Part of a small language model's weights: width 512, 89.6M parameters.
MLP neurons of a small language model. Each row is named by its layer, matrix (gate and up: input weights; down: output weights) and neuron, and shows model dimensions 357-484. Each number is 50 + 15 x the weight over its row's rms, rounded and kept within 0 to 99. A neuron's up and down rows have the sign that makes its largest values positive.
After each neuron's rows is what it responds to, as a language model described it from the Wikipedia text at the highest values.

L4.gate1305:10 43 46 42 38 85 61 44 74 49 52 71 57 56 50 28 46 52 36 35 37 63 41 49 34 60 56 53 62 84 49 80 40 71 47 58 47 37 46 48 58 28 39 60 64 61 53 46 72 47 32 54 77 43 64 51 42 39 47 41 83 69 33 61 53 73 34 73 53 35 44 64 44 43 33 50 49 49 31 49 50 45 14 52 71 39 84 43 63 47 41 59 33 40 60 61 41 43 44 35 55 56 54 73 47 46 42 64 32 58 61 71 57 86 49 67 40 51 39 37 48 48 45 63 31 68 59 60
L4.up1305:89 55 58 60 59 69 49 52 54 50 44 64 46 52 41 47 56 54 43 51 39 71 61 30 73 62 70 48 37 58 39 53 57 30 50 49 47 30 52 54 47 53 47 61 55 61 08 52 81 40 61 82 70 38 61 49 52 51 51 29 46 43 64 48 56 16 46 57 50 27 58 60 53 34 67 52 61 47 39 66 54 70 65 48 51 46 42 29 46 44 52 79 34 60 65 48 50 36 59 47 67 36 62 46 46 60 52 40 41 28 67 49 75 49 44 48 17 33 45 58 60 56 27 57 54 82 29 45
L4.down1305:43 62 47 32 51 72 62 45 63 42 51 49 46 19 27 55 73 50 48 70 30 53 39 37 56 64 53 48 33 38 51 44 52 36 47 83 31 43 33 44 67 56 56 51 47 24 59 33 33 27 36 71 51 30 71 61 33 43 58 46 64 65 63 67 44 36 39 71 56 27 40 34 34 67 53 62 54 81 78 62 29 62 64 76 49 53 19 43 50 71 76 55 59 56 46 71 51 41 49 44 68 50 60 47 55 35 42 32 52 30 52 75 22 62 43 41 46 50 48 57 52 66 44 60 24 60 33 73
Verb after conjunction. Word that opens the second part of a coordinated phrase, mostly a verb right after and, before, or while, e.g. turned, go, then, being.

L2.gate545:52 69 50 42 50 35 65 74 45 54 48 43 56 26 43 41 40 72 47 60 38 68 77 46 52 65 27 89 30 42 47 57 82 73 57 63 59 24 36 72 40 21 56 54 49 41 28 25 33 51 54 35 56 84 49 67 49 28 63 66 36 66 62 63 29 71 57 47 36 35 76 49 43 47 22 67 64 29 60 66 64 45 46 36 54 44 36 57 53 67 64 76 49 44 59 47 44 40 34 29 40 58 46 80 72 32 42 12 23 61 49 25 24 39 34 48 45 45 25 42 35 54 37 54 78 75 57 38
L2.up545:29 32 55 52 36 72 23 36 55 45 88 51 57 54 60 51 70 54 32 46 63 55 55 54 56 60 55 49 71 66 80 56 44 32 40 89 43 59 53 30 22 16 58 59 43 30 27 75 45 65 45 40 51 59 54 44 43 52 41 39 40 37 68 33 63 34 52 35 52 71 37 40 53 56 34 37 39 84 44 44 64 68 33 54 45 55 73 30 85 56 61 60 42 39 38 56 40 41 42 58 59 87 48 45 31 28 65 71 36 48 52 24 59 75 23 60 45 37 44 82 35 43 41 56 47 80 48 78
L2.down545:30 48 07 50 34 65 57 35 61 62 45 56 58 57 49 45 52 50 53 38 78 89 68 50 63 42 62 52 45 63 31 59 67 42 42 79 28 50 54 67 22 37 55 30 63 54 19 81 56 47 43 53 45 65 39 35 32 40 44 28 49 28 63 53 70 42 46 38 37 39 45 53 58 33 42 38 41 65 57 65 76 72 60 38 31 49 77 23 71 47 36 40 54 65 50 48 62 45 40 78 65 76 69 55 22 17 59 80 86 72 39 47 64 55 39 48 48 56 68 61 58 24 55 35 44 50 74 65
Split-off capital letters. Single capital-letter tokens split off inside names, acronyms, or headings, especially K, S, P, as in MTK, Križišće, (Sept.

L9.gate40:14 31 46 46 28 66 66 45 51 47 35 32 13 36 40 43 51 41 33 41 52 65 39 39 51 44 33 67 61 55 36 54 71 59 39 25 60 34 71 59 39 64 55 70 42 43 64 49 63 23 62 59 27 45 37 45 65 41 29 29 28 27 54 61 49 59 18 62 20 36 69 86 31 59 27 54 17 60 48 64 51 76 41 54 50 56 43 57 44 56 67 34 58 73 48 69 37 61 45 39 63 16 51 55 38 41 45 59 52 63 44 66 79 44 41 62 62 79 41 36 55 56 37 70 57 56 49 82
L9.up40:19 75 47 65 52 33 68 34 39 34 50 30 45 64 36 70 79 42 69 70 67 63 43 44 54 28 51 08 54 41 31 79 47 48 58 47 21 51 63 27 82 43 38 49 42 66 26 42 40 26 60 43 50 47 47 29 67 76 34 63 34 33 45 89 48 52 68 28 29 49 45 57 47 43 46 65 47 65 44 57 21 40 49 53 35 65 24 26 31 52 66 52 60 35 21 45 44 19 56 55 34 61 67 31 59 51 49 74 45 44 34 40 64 44 54 44 47 45 62 43 32 56 48 60 26 73 52 65
L9.down40:39 38 74 33 51 48 22 42 31 60 41 41 64 36 57 39 29 25 65 54 71 37 91 44 46 53 70 76 44 67 42 65 46 31 45 41 47 56 55 45 84 46 65 38 65 39 51 99 38 46 54 46 55 62 48 54 48 60 37 53 60 32 40 29 64 55 43 64 71 48 60 63 63 45 58 32 37 54 63 33 67 70 56 43 20 54 38 58 38 30 40 34 48 37 32 52 43 39 54 54 52 27 53 40 41 60 37 29 79 68 75 50 50 75 64 51 49 60 39 53 19 32 22 52 54 69 58 60
Before phrasal-verb particles. Verbs of motion or transfer (come, went, set, carry, shipped) or their object pronouns, just before a particle like to, out, across; also numbers in table cells.

L2.gate1299:27 22 44 52 43 53 65 46 34 28 38 39 42 21 55 41 43 33 49 40 51 63 65 52 52 74 57 72 57 71 60 38 49 71 61 71 50 53 62 56 20 17 65 68 19 35 21 61 39 32 45 20 65 86 61 49 54 45 56 49 36 41 51 41 70 55 56 30 26 56 37 52 67 44 54 40 76 59 45 63 48 64 73 34 47 57 25 39 59 40 75 46 51 67 54 81 42 25 41 47 63 64 53 59 15 62 50 61 30 81 45 46 44 62 44 47 42 40 54 51 36 55 65 69 57 61 73 31
L2.up1299:28 47 45 44 44 73 59 29 42 16 33 34 56 22 44 48 60 45 59 45 63 85 73 68 65 59 53 60 49 65 47 27 52 52 53 67 73 71 56 62 33 27 46 55 57 30 43 36 38 36 68 34 56 54 58 49 57 44 49 58 54 37 49 35 72 32 44 29 44 53 62 46 42 60 18 62 72 51 49 53 71 58 40 43 47 40 42 14 44 37 74 60 64 56 49 60 48 47 37 55 44 62 33 58 61 50 33 42 51 57 40 25 24 82 25 55 58 56 54 48 56 49 47 67 43 46 75 66
L2.down1299:50 64 04 46 16 51 68 66 73 52 32 37 33 29 39 36 45 35 49 35 98 66 44 35 73 64 54 74 49 63 60 48 51 41 41 72 49 57 36 59 37 40 92 60 57 60 43 78 43 48 48 39 67 71 53 37 26 55 48 24 58 42 66 57 72 52 40 37 43 62 47 61 49 40 33 64 45 51 56 79 58 49 45 30 40 66 41 45 53 55 14 56 57 49 38 33 40 31 35 70 54 74 38 51 14 35 33 67 79 96 39 48 52 66 61 49 39 32 70 35 39 60 67 56 53 79 55 51
Split-off capital initials. Single capital-letter tokens, often G, split from the word they begin, usually after quotes, brackets, line breaks or headings: "Guerilla", Gorran, (Jared.

L4.gate755:51 33 65 44 77 58 59 63 65 33 76 74 65 61 38 47 57 59 46 57 46 39 17 39 34 54 58 55 56 37 73 49 57 40 88 50 37 52 49 40 29 51 70 42 75 25 58 42 55 45 31 60 53 52 63 38 43 41 65 51 68 41 89 33 78 54 50 54 22 47 38 60 33 32 49 64 53 45 68 27 54 58 51 21 62 34 62 62 71 25 24 65 28 49 33 64 56 25 57 51 56 51 44 42 39 99 47 40 47 32 32 40 40 57 73 36 59 47 62 68 28 58 49 42 62 56 41 51
L4.up755:27 48 52 48 53 58 60 68 89 56 61 42 46 60 55 13 79 34 79 48 46 42 52 58 40 38 58 38 42 23 73 74 33 77 73 55 40 35 49 48 64 79 60 47 75 34 47 66 41 64 52 57 61 39 32 44 56 62 40 63 74 79 65 49 83 43 37 58 25 43 67 47 28 47 56 57 73 65 48 46 52 47 35 46 61 39 55 62 63 54 59 47 52 76 56 47 41 57 38 67 52 41 31 24 47 53 54 22 58 58 26 45 45 61 63 76 49 52 47 31 57 64 59 35 47 42 47 67
L4.down755:52 31 27 53 57 61 54 46 33 33 49 58 37 80 51 52 51 48 61 58 29 67 68 67 58 56 59 58 53 40 48 52 70 80 72 49 69 33 80 41 56 50 47 40 51 65 13 47 36 33 61 39 72 59 34 57 62 58 37 58 71 65 66 54 52 61 19 33 41 42 66 35 42 37 34 65 64 48 52 59 48 35 59 33 45 52 44 53 56 36 00 55 55 82 50 42 62 74 44 61 33 53 39 42 51 24 35 56 64 75 55 61 25 37 48 36 73 86 27 26 77 64 63 58 30 62 46 59
Year prefix tokens. First three digits of a year (201, 202, 191, 197) after a month or day in dates, lists and tables; weaker on section-heading endings.

L4.gate223:64 29 54 35 58 42 64 58 30 63 46 46 75 68 47 16 47 43 56 51 31 19 33 47 51 42 58 55 51 66 51 53 26 48 33 32 49 76 52 14 50 62 70 66 26 17 46 41 38 36 21 36 52 70 33 33 52 35 54 89 29 56 38 57 84 67 74 54 66 46 39 72 44 53 51 46 35 31 43 69 47 58 53 54 82 58 60 35 50 52 62 54 29 22 33 49 41 45 38 58 44 36 39 89 50 63 36 37 37 47 62 36 29 31 54 55 46 49 92 72 45 54 24 52 76 45 54 45
L4.up223:57 38 55 37 51 46 22 36 50 57 52 43 37 51 20 64 67 44 25 46 47 83 70 62 58 55 33 58 47 51 55 35 82 67 47 72 85 50 51 40 69 36 20 44 73 78 50 67 55 35 39 53 48 55 44 48 46 48 41 43 40 52 37 91 64 39 69 09 46 52 65 60 65 17 42 38 56 47 59 58 22 50 39 30 49 49 30 49 54 61 63 53 53 46 44 49 38 70 47 44 43 63 42 38 52 65 46 57 59 37 23 67 41 54 49 71 54 69 12 48 57 48 83 69 08 77 19 44
L4.down223:36 68 11 59 48 66 41 53 42 51 39 63 48 52 47 65 72 51 51 48 30 40 33 57 38 53 45 50 53 48 53 45 43 23 34 54 48 56 34 40 41 50 31 34 48 57 61 39 66 30 40 73 42 57 66 35 31 47 36 46 34 68 50 57 59 47 55 70 63 51 21 48 34 14 45 55 47 30 74 24 39 80 69 50 56 41 50 49 35 46 69 75 34 59 17 32 33 42 48 62 52 35 24 39 40 54 44 65 65 41 67 57 38 53 52 74 28 42 45 57 30 68 26 48 65 55 45 32
Sports stats column boundary. Table separators right after a numeric cell that ends a run of counts (wins, draws, losses) in sports standings or medal tables, plus words like by, to, before after match scores in prose.

L2.gate273:48 48 53 65 42 37 39 56 64 61 33 72 39 62 46 68 86 38 56 35 53 58 56 31 24 65 39 44 53 64 22 38 29 57 48 61 77 32 54 45 35 73 44 21 33 46 52 34 63 52 43 27 64 42 50 43 26 55 47 56 52 36 61 46 44 48 27 50 66 42 81 52 49 43 48 68 57 30 49 38 36 57 42 17 29 65 30 54 44 82 46 60 41 39 66 69 32 36 67 62 51 82 55 30 59 68 55 34 53 80 51 44 35 61 62 41 46 49 41 25 35 46 36 60 36 25 50 45
L2.up273:49 39 46 66 53 62 34 37 55 57 36 77 48 37 36 58 27 95 65 48 45 90 57 49 30 34 29 40 66 25 39 67 41 35 33 66 45 36 76 31 59 45 49 45 67 36 29 75 65 42 39 23 69 56 35 41 45 46 61 59 35 67 48 45 49 28 51 61 52 27 72 50 44 66 41 52 70 39 52 50 28 72 51 58 48 30 51 50 48 56 28 38 35 49 38 46 16 42 39 47 75 56 37 36 66 72 52 54 38 47 31 62 17 69 64 38 57 40 64 65 61 45 47 67 70 49 59 74
L2.down273:74 54 48 60 68 62 41 77 81 56 54 66 35 16 45 30 26 54 68 47 63 56 39 38 41 42 42 65 53 34 44 73 41 24 17 57 41 30 40 39 53 71 54 47 69 79 69 52 45 54 60 59 40 57 39 24 40 70 64 54 53 69 88 46 56 27 64 66 37 50 56 58 45 60 61 81 65 40 37 56 51 45 35 40 52 42 20 49 45 69 64 40 65 44 27 22 32 38 53 68 39 54 33 84 63 28 48 33 99 36 40 81 29 73 66 78 27 55 57 54 50 39 36 47 54 55 28 52
Table periods and word-start fragments. Mostly periods after digits in tables (decimal points like 84.3, rank numbers like 1.), plus opening pieces of split words such as ab, b, subt.

L2.gate149:58 50 65 26 49 54 27 61 57 77 59 65 35 49 54 25 30 77 78 28 72 27 21 23 34 32 44 34 40 42 48 58 36 50 77 40 33 19 66 32 51 58 51 30 41 57 64 55 71 42 26 45 39 37 36 46 77 50 22 57 22 60 51 17 69 53 36 72 54 58 70 41 44 55 52 20 56 58 57 51 47 42 72 59 69 33 76 57 59 75 51 48 44 32 36 62 36 33 56 66 30 60 55 46 64 55 58 47 38 43 37 55 55 63 36 37 51 77 70 49 68 85 38 49 30 71 83 47
L2.up149:35 69 47 48 58 52 65 42 41 53 45 56 44 76 45 38 31 78 48 42 63 44 34 28 48 60 65 36 45 70 62 37 47 71 80 59 57 38 63 45 36 47 64 50 45 58 34 71 64 40 29 68 72 31 69 42 62 59 15 62 24 61 46 28 83 35 32 40 66 58 73 31 52 75 31 50 28 75 43 50 48 52 71 61 54 38 51 52 61 59 26 69 66 41 40 58 35 23 65 61 54 55 42 65 55 26 77 52 42 56 43 49 77 70 28 36 39 44 46 14 74 63 58 84 32 49 61 70
L2.down149:54 57 73 58 40 66 54 64 72 62 52 54 46 63 76 36 49 54 63 49 69 19 45 59 51 50 51 54 48 53 59 46 54 64 50 23 36 43 60 48 46 57 44 65 32 78 36 57 75 53 42 56 59 56 55 40 44 56 45 82 43 46 51 44 45 70 51 60 77 59 63 44 61 46 48 55 43 62 51 48 61 36 25 52 75 46 20 45 46 59 49 51 37 48 53 46 63 46 41 54 26 65 33 87 33 33 51 45 96 57 62 54 47 32 33 42 48 64 60 38 70 31 46 52 49 60 57 43
Clause-introducing wh/that words. Words that open a subordinate clause, such as relative pronouns and complementizers: that, which, who (e.g. "items that", "estimated that", ", who").

L9.gate497:37 41 31 40 56 64 35 57 38 53 67 50 34 65 59 40 84 44 62 39 56 45 19 40 63 71 34 41 33 66 48 62 62 58 56 52 47 58 68 46 35 24 57 39 48 71 52 38 46 45 36 33 44 44 62 54 61 48 49 34 45 58 42 77 59 54 35 38 42 47 49 55 79 52 19 59 52 50 68 72 61 73 41 54 66 31 63 34 47 78 59 41 66 54 25 34 52 53 52 52 49 39 42 40 49 37 52 46 59 42 79 62 65 11 40 68 60 79 56 47 36 41 44 64 54 51 55 26
L9.up497:30 65 15 54 47 54 71 16 57 25 75 49 72 40 46 44 47 55 56 53 40 54 37 55 26 55 41 40 31 54 48 41 74 47 38 25 37 60 33 59 54 41 32 49 47 61 36 31 32 25 54 63 49 49 50 41 47 32 63 52 41 88 25 70 19 62 45 38 33 34 89 36 52 55 56 43 39 76 44 58 74 32 50 64 50 47 37 66 54 32 52 40 38 38 39 63 18 77 62 75 39 53 53 32 54 57 45 41 48 57 64 40 64 14 17 44 37 31 66 68 61 18 38 75 62 47 46 33
L9.down497:50 65 42 37 28 30 56 65 44 51 55 45 30 43 52 33 42 45 38 77 06 56 61 31 43 63 39 21 54 39 50 69 65 36 70 58 66 26 64 76 54 35 48 27 63 80 62 68 54 58 52 37 38 47 55 33 51 59 51 50 73 33 46 43 49 63 59 62 59 73 45 39 50 62 54 49 43 50 41 49 22 67 13 58 71 26 56 46 47 32 30 34 60 89 47 37 49 54 34 44 59 53 72 50 45 64 50 26 00 61 58 19 49 75 20 42 41 53 39 45 36 53 45 33 56 67 61 33
Table and list delimiters. Mainly pipe and semicolon separators and numbers inside Wikipedia tables and infobox data rows; also scattered mid-sentence words such as to, which, that.

L9.gate246:42 20 51 62 93 44 78 46 49 63 91 41 49 59 61 52 44 64 39 54 29 71 42 57 59 65 58 41 42 61 76 42 23 62 62 37 47 28 49 31 54 56 83 66 25 55 46 13 43 55 71 52 58 32 70 67 60 64 31 66 44 72 65 16 58 47 12 33 59 66 43 71 29 58 55 53 52 28 61 65 80 44 44 55 34 68 74 67 65 70 46 38 56 58 80 19 28 50 56 70 54 56 34 70 41 54 46 58 51 60 28 65 28 62 71 54 60 23 38 70 37 50 54 70 68 31 78 42
L9.up246:58 41 58 48 25 62 47 68 38 62 50 60 46 30 38 12 54 62 58 41 47 68 74 49 64 42 54 64 69 47 51 54 58 47 40 39 37 42 42 45 30 32 66 41 41 54 74 29 56 70 40 71 70 64 47 74 29 42 44 58 81 31 31 70 60 47 36 48 37 29 24 72 44 33 62 81 48 65 49 64 59 74 68 30 33 58 38 34 63 39 62 39 68 75 39 42 38 60 52 53 42 46 32 71 52 56 59 54 50 85 39 41 25 59 47 64 57 38 42 43 48 62 61 39 71 36 65 73
L9.down246:81 47 25 28 47 61 39 34 46 44 35 52 32 32 36 40 58 41 63 47 33 53 33 58 70 59 34 76 61 49 56 55 55 52 32 15 54 43 56 59 43 47 54 20 41 56 63 53 63 64 75 40 29 42 56 34 64 44 83 66 44 56 24 31 51 44 72 82 48 49 27 49 33 41 51 52 55 68 54 72 36 32 43 47 33 39 64 55 50 47 07 31 65 65 27 45 70 46 37 51 65 69 51 38 56 43 43 38 79 47 45 63 38 69 43 58 24 34 37 42 61 39 55 42 60 49 20 60
Mid-word name fragments. Subword pieces partway through rare words, mostly surnames, place names and compounds, e.g. Fort-enb-augh, Mc-Qu-illan, Speke-G-arston, red-sh-irting.

L4.gate707:30 34 50 58 53 39 28 42 39 81 55 71 51 49 46 69 26 75 34 31 64 50 49 33 76 61 78 51 70 71 30 42 11 48 72 49 25 30 44 60 50 49 46 54 26 64 50 43 70 42 12 58 37 59 53 51 74 44 75 52 42 44 42 80 53 45 74 80 51 43 54 69 28 48 55 43 77 68 47 42 52 50 55 55 52 52 48 50 65 63 53 29 69 57 43 65 36 55 25 39 12 61 41 31 63 73 58 62 39 67 41 53 63 63 67 68 32 50 65 74 43 35 70 60 27 42 57 61
L4.up707:50 37 58 30 63 64 66 53 61 31 67 50 42 62 62 42 56 46 59 68 53 55 46 40 39 66 60 48 47 38 30 58 42 72 63 69 59 21 46 30 23 91 49 40 34 57 59 72 09 43 63 45 38 62 53 48 47 42 69 34 34 17 47 37 84 67 41 54 35 47 64 28 51 62 37 67 42 56 53 29 54 30 64 35 90 66 23 49 54 78 50 84 28 31 55 49 54 55 45 36 74 50 44 24 55 46 34 50 20 83 39 61 43 34 66 34 51 27 65 36 28 75 38 40 62 48 74 64
L4.down707:17 55 55 86 61 73 35 56 31 68 46 35 60 37 74 64 64 65 54 39 49 34 25 46 52 41 40 57 57 37 43 26 65 52 44 51 44 81 48 20 50 30 25 38 39 63 31 58 81 69 30 54 50 84 34 42 49 40 38 53 58 33 71 44 39 39 43 24 58 32 38 58 51 40 20 42 38 22 48 72 52 43 21 41 53 52 50 31 43 44 99 58 60 57 52 61 40 35 54 44 11 43 58 47 52 42 37 41 73 57 46 41 48 45 42 39 43 52 38 67 55 65 45 47 83 49 50 22
Word-initial capital fragments. First word-piece of a capitalized word, usually a surname split into pieces, at paragraph start after a section heading, e.g. K(ille), H(ughes), S(alisbury).

L9.gate476:65 58 41 49 92 61 59 53 47 63 51 42 42 62 30 66 49 75 37 32 42 52 79 49 37 21 47 51 34 37 35 73 62 65 55 52 69 51 62 31 43 32 33 30 66 30 46 72 42 56 71 44 62 82 47 27 40 36 43 62 35 67 93 66 50 51 32 52 28 17 50 71 61 63 43 66 37 52 42 36 49 76 38 38 29 73 41 50 75 31 72 41 66 26 63 36 70 44 37 61 26 53 40 71 67 65 48 54 47 46 46 46 55 43 33 48 55 65 62 56 22 46 70 26 62 41 38 42
L9.up476:61 62 40 56 57 46 58 54 63 55 48 40 20 44 31 79 55 50 53 38 58 52 68 43 53 38 29 48 37 28 57 32 37 56 50 62 74 38 41 35 51 22 51 34 38 72 67 62 73 45 67 53 50 71 38 51 58 36 58 62 34 60 42 27 43 32 80 57 28 54 39 57 43 51 56 61 48 46 63 52 53 70 40 44 82 57 64 46 66 63 48 33 59 58 62 43 20 62 47 43 61 64 56 62 63 41 85 58 34 76 58 46 40 87 28 51 46 64 65 51 30 42 31 49 64 57 56 38
L9.down476:81 41 17 50 47 54 68 31 46 57 57 24 64 68 48 22 84 39 58 62 66 55 53 18 57 61 50 50 59 37 36 50 42 42 67 29 68 21 54 42 52 51 56 25 20 48 54 74 43 45 40 49 35 65 41 59 51 46 45 42 40 38 58 21 80 58 39 51 32 51 64 53 64 60 48 45 53 36 53 59 41 70 25 42 54 39 64 57 60 56 00 53 61 62 26 37 59 80 48 49 56 48 42 57 52 43 39 64 80 43 23 65 56 53 45 59 49 64 50 61 56 31 62 42 67 60 47 36
Name onsets and possessives. Possessive his/their after "in" (in his book, in their work), and opening capital pieces of proper names or headings (Esc-, B-iblio, Ab-ulafia).

L2.gate888:49 77 34 89 66 53 37 51 65 45 60 70 40 28 36 36 50 55 22 50 25 38 60 51 97 61 61 30 66 56 57 37 36 89 49 63 57 28 48 37 36 40 37 68 47 38 09 24 61 68 47 75 57 33 52 55 53 58 31 56 54 60 52 47 66 51 78 64 61 48 62 50 51 42 32 55 68 44 60 41 51 64 39 51 79 60 40 38 72 71 42 36 58 52 28 42 58 45 42 38 51 39 54 43 67 33 51 52 34 18 64 61 49 85 59 58 82 35 45 29 24 55 77 59 62 63 55 53
L2.up888:41 26 39 74 55 71 61 42 62 29 29 64 54 35 34 50 87 45 45 72 38 36 60 57 54 48 26 55 43 51 41 50 39 56 37 82 46 42 51 44 41 45 50 42 48 27 27 34 73 50 55 43 46 35 40 48 53 70 68 35 33 45 32 46 56 51 45 65 42 32 79 56 18 59 47 48 54 65 19 58 56 55 35 49 69 63 81 28 34 51 34 52 48 36 27 39 59 56 34 66 47 23 50 39 18 54 45 25 29 46 65 79 63 55 73 59 59 77 51 53 56 47 43 36 39 64 63 35
L2.down888:38 60 54 74 48 62 48 52 76 42 41 57 50 21 56 52 74 25 63 44 78 41 70 90 40 31 34 73 55 35 32 56 42 62 34 72 51 24 36 61 46 39 44 44 35 65 41 39 61 67 59 35 44 38 55 53 47 54 60 52 30 47 47 38 54 50 38 42 42 49 60 77 25 71 61 58 63 62 13 31 65 58 44 59 76 74 43 32 31 68 99 31 69 43 19 39 58 56 31 62 43 36 62 60 37 45 57 46 50 42 71 87 67 53 73 64 64 77 45 59 78 61 61 48 28 77 45 50
Main clause verbs. Main verb right after its subject, especially come, go, take, often starting phrasal verbs (came into, comes out, went from); also said, received, signed.

L9.gate762:27 32 68 49 60 17 55 47 45 72 51 37 44 61 33 53 49 66 47 56 42 48 27 53 49 28 31 40 48 48 75 61 33 33 62 55 53 60 44 49 34 76 29 44 91 73 52 26 48 49 27 47 77 37 62 47 58 61 13 50 53 75 42 28 70 32 61 58 58 60 48 55 63 71 40 32 36 50 76 38 51 32 65 85 33 33 81 42 49 56 38 49 56 58 49 31 26 47 09 54 44 48 54 54 56 66 39 54 40 56 43 45 55 58 57 71 62 85 55 70 59 50 43 71 56 51 73 34
L9.up762:46 42 74 41 32 33 77 35 35 36 72 61 41 40 55 52 25 78 50 64 41 56 56 57 26 30 50 56 40 27 45 41 51 29 17 66 23 69 55 62 51 38 51 61 48 42 37 26 36 51 29 40 75 26 48 29 85 63 63 62 61 39 48 09 32 39 49 43 33 67 40 63 72 64 50 45 63 59 31 30 60 33 38 69 39 41 42 52 45 55 33 31 39 35 54 22 27 57 50 56 29 57 64 28 67 70 32 29 58 47 29 48 37 58 21 29 31 22 37 25 29 45 43 38 41 31 35 51
L9.down762:42 59 35 25 44 55 61 88 76 62 52 31 34 55 66 32 61 38 67 39 58 26 33 46 40 56 62 44 50 40 36 65 58 46 64 39 75 41 64 26 70 72 55 47 59 49 61 66 57 52 40 63 61 32 45 66 51 70 46 59 23 44 39 46 60 56 52 52 83 43 26 40 39 49 43 39 53 53 57 48 25 38 35 60 37 54 48 31 48 33 65 46 19 53 47 60 24 49 58 55 54 47 50 77 46 52 63 44 24 43 25 36 52 55 41 52 37 71 53 43 55 73 60 39 29 43 57 54
Numbers in table cells. The space or first digits opening a numeric value in a Wikipedia table cell, like vote counts, scores, sizes (12–8, 1608, 46.04%), and some mid-word hyphen pieces.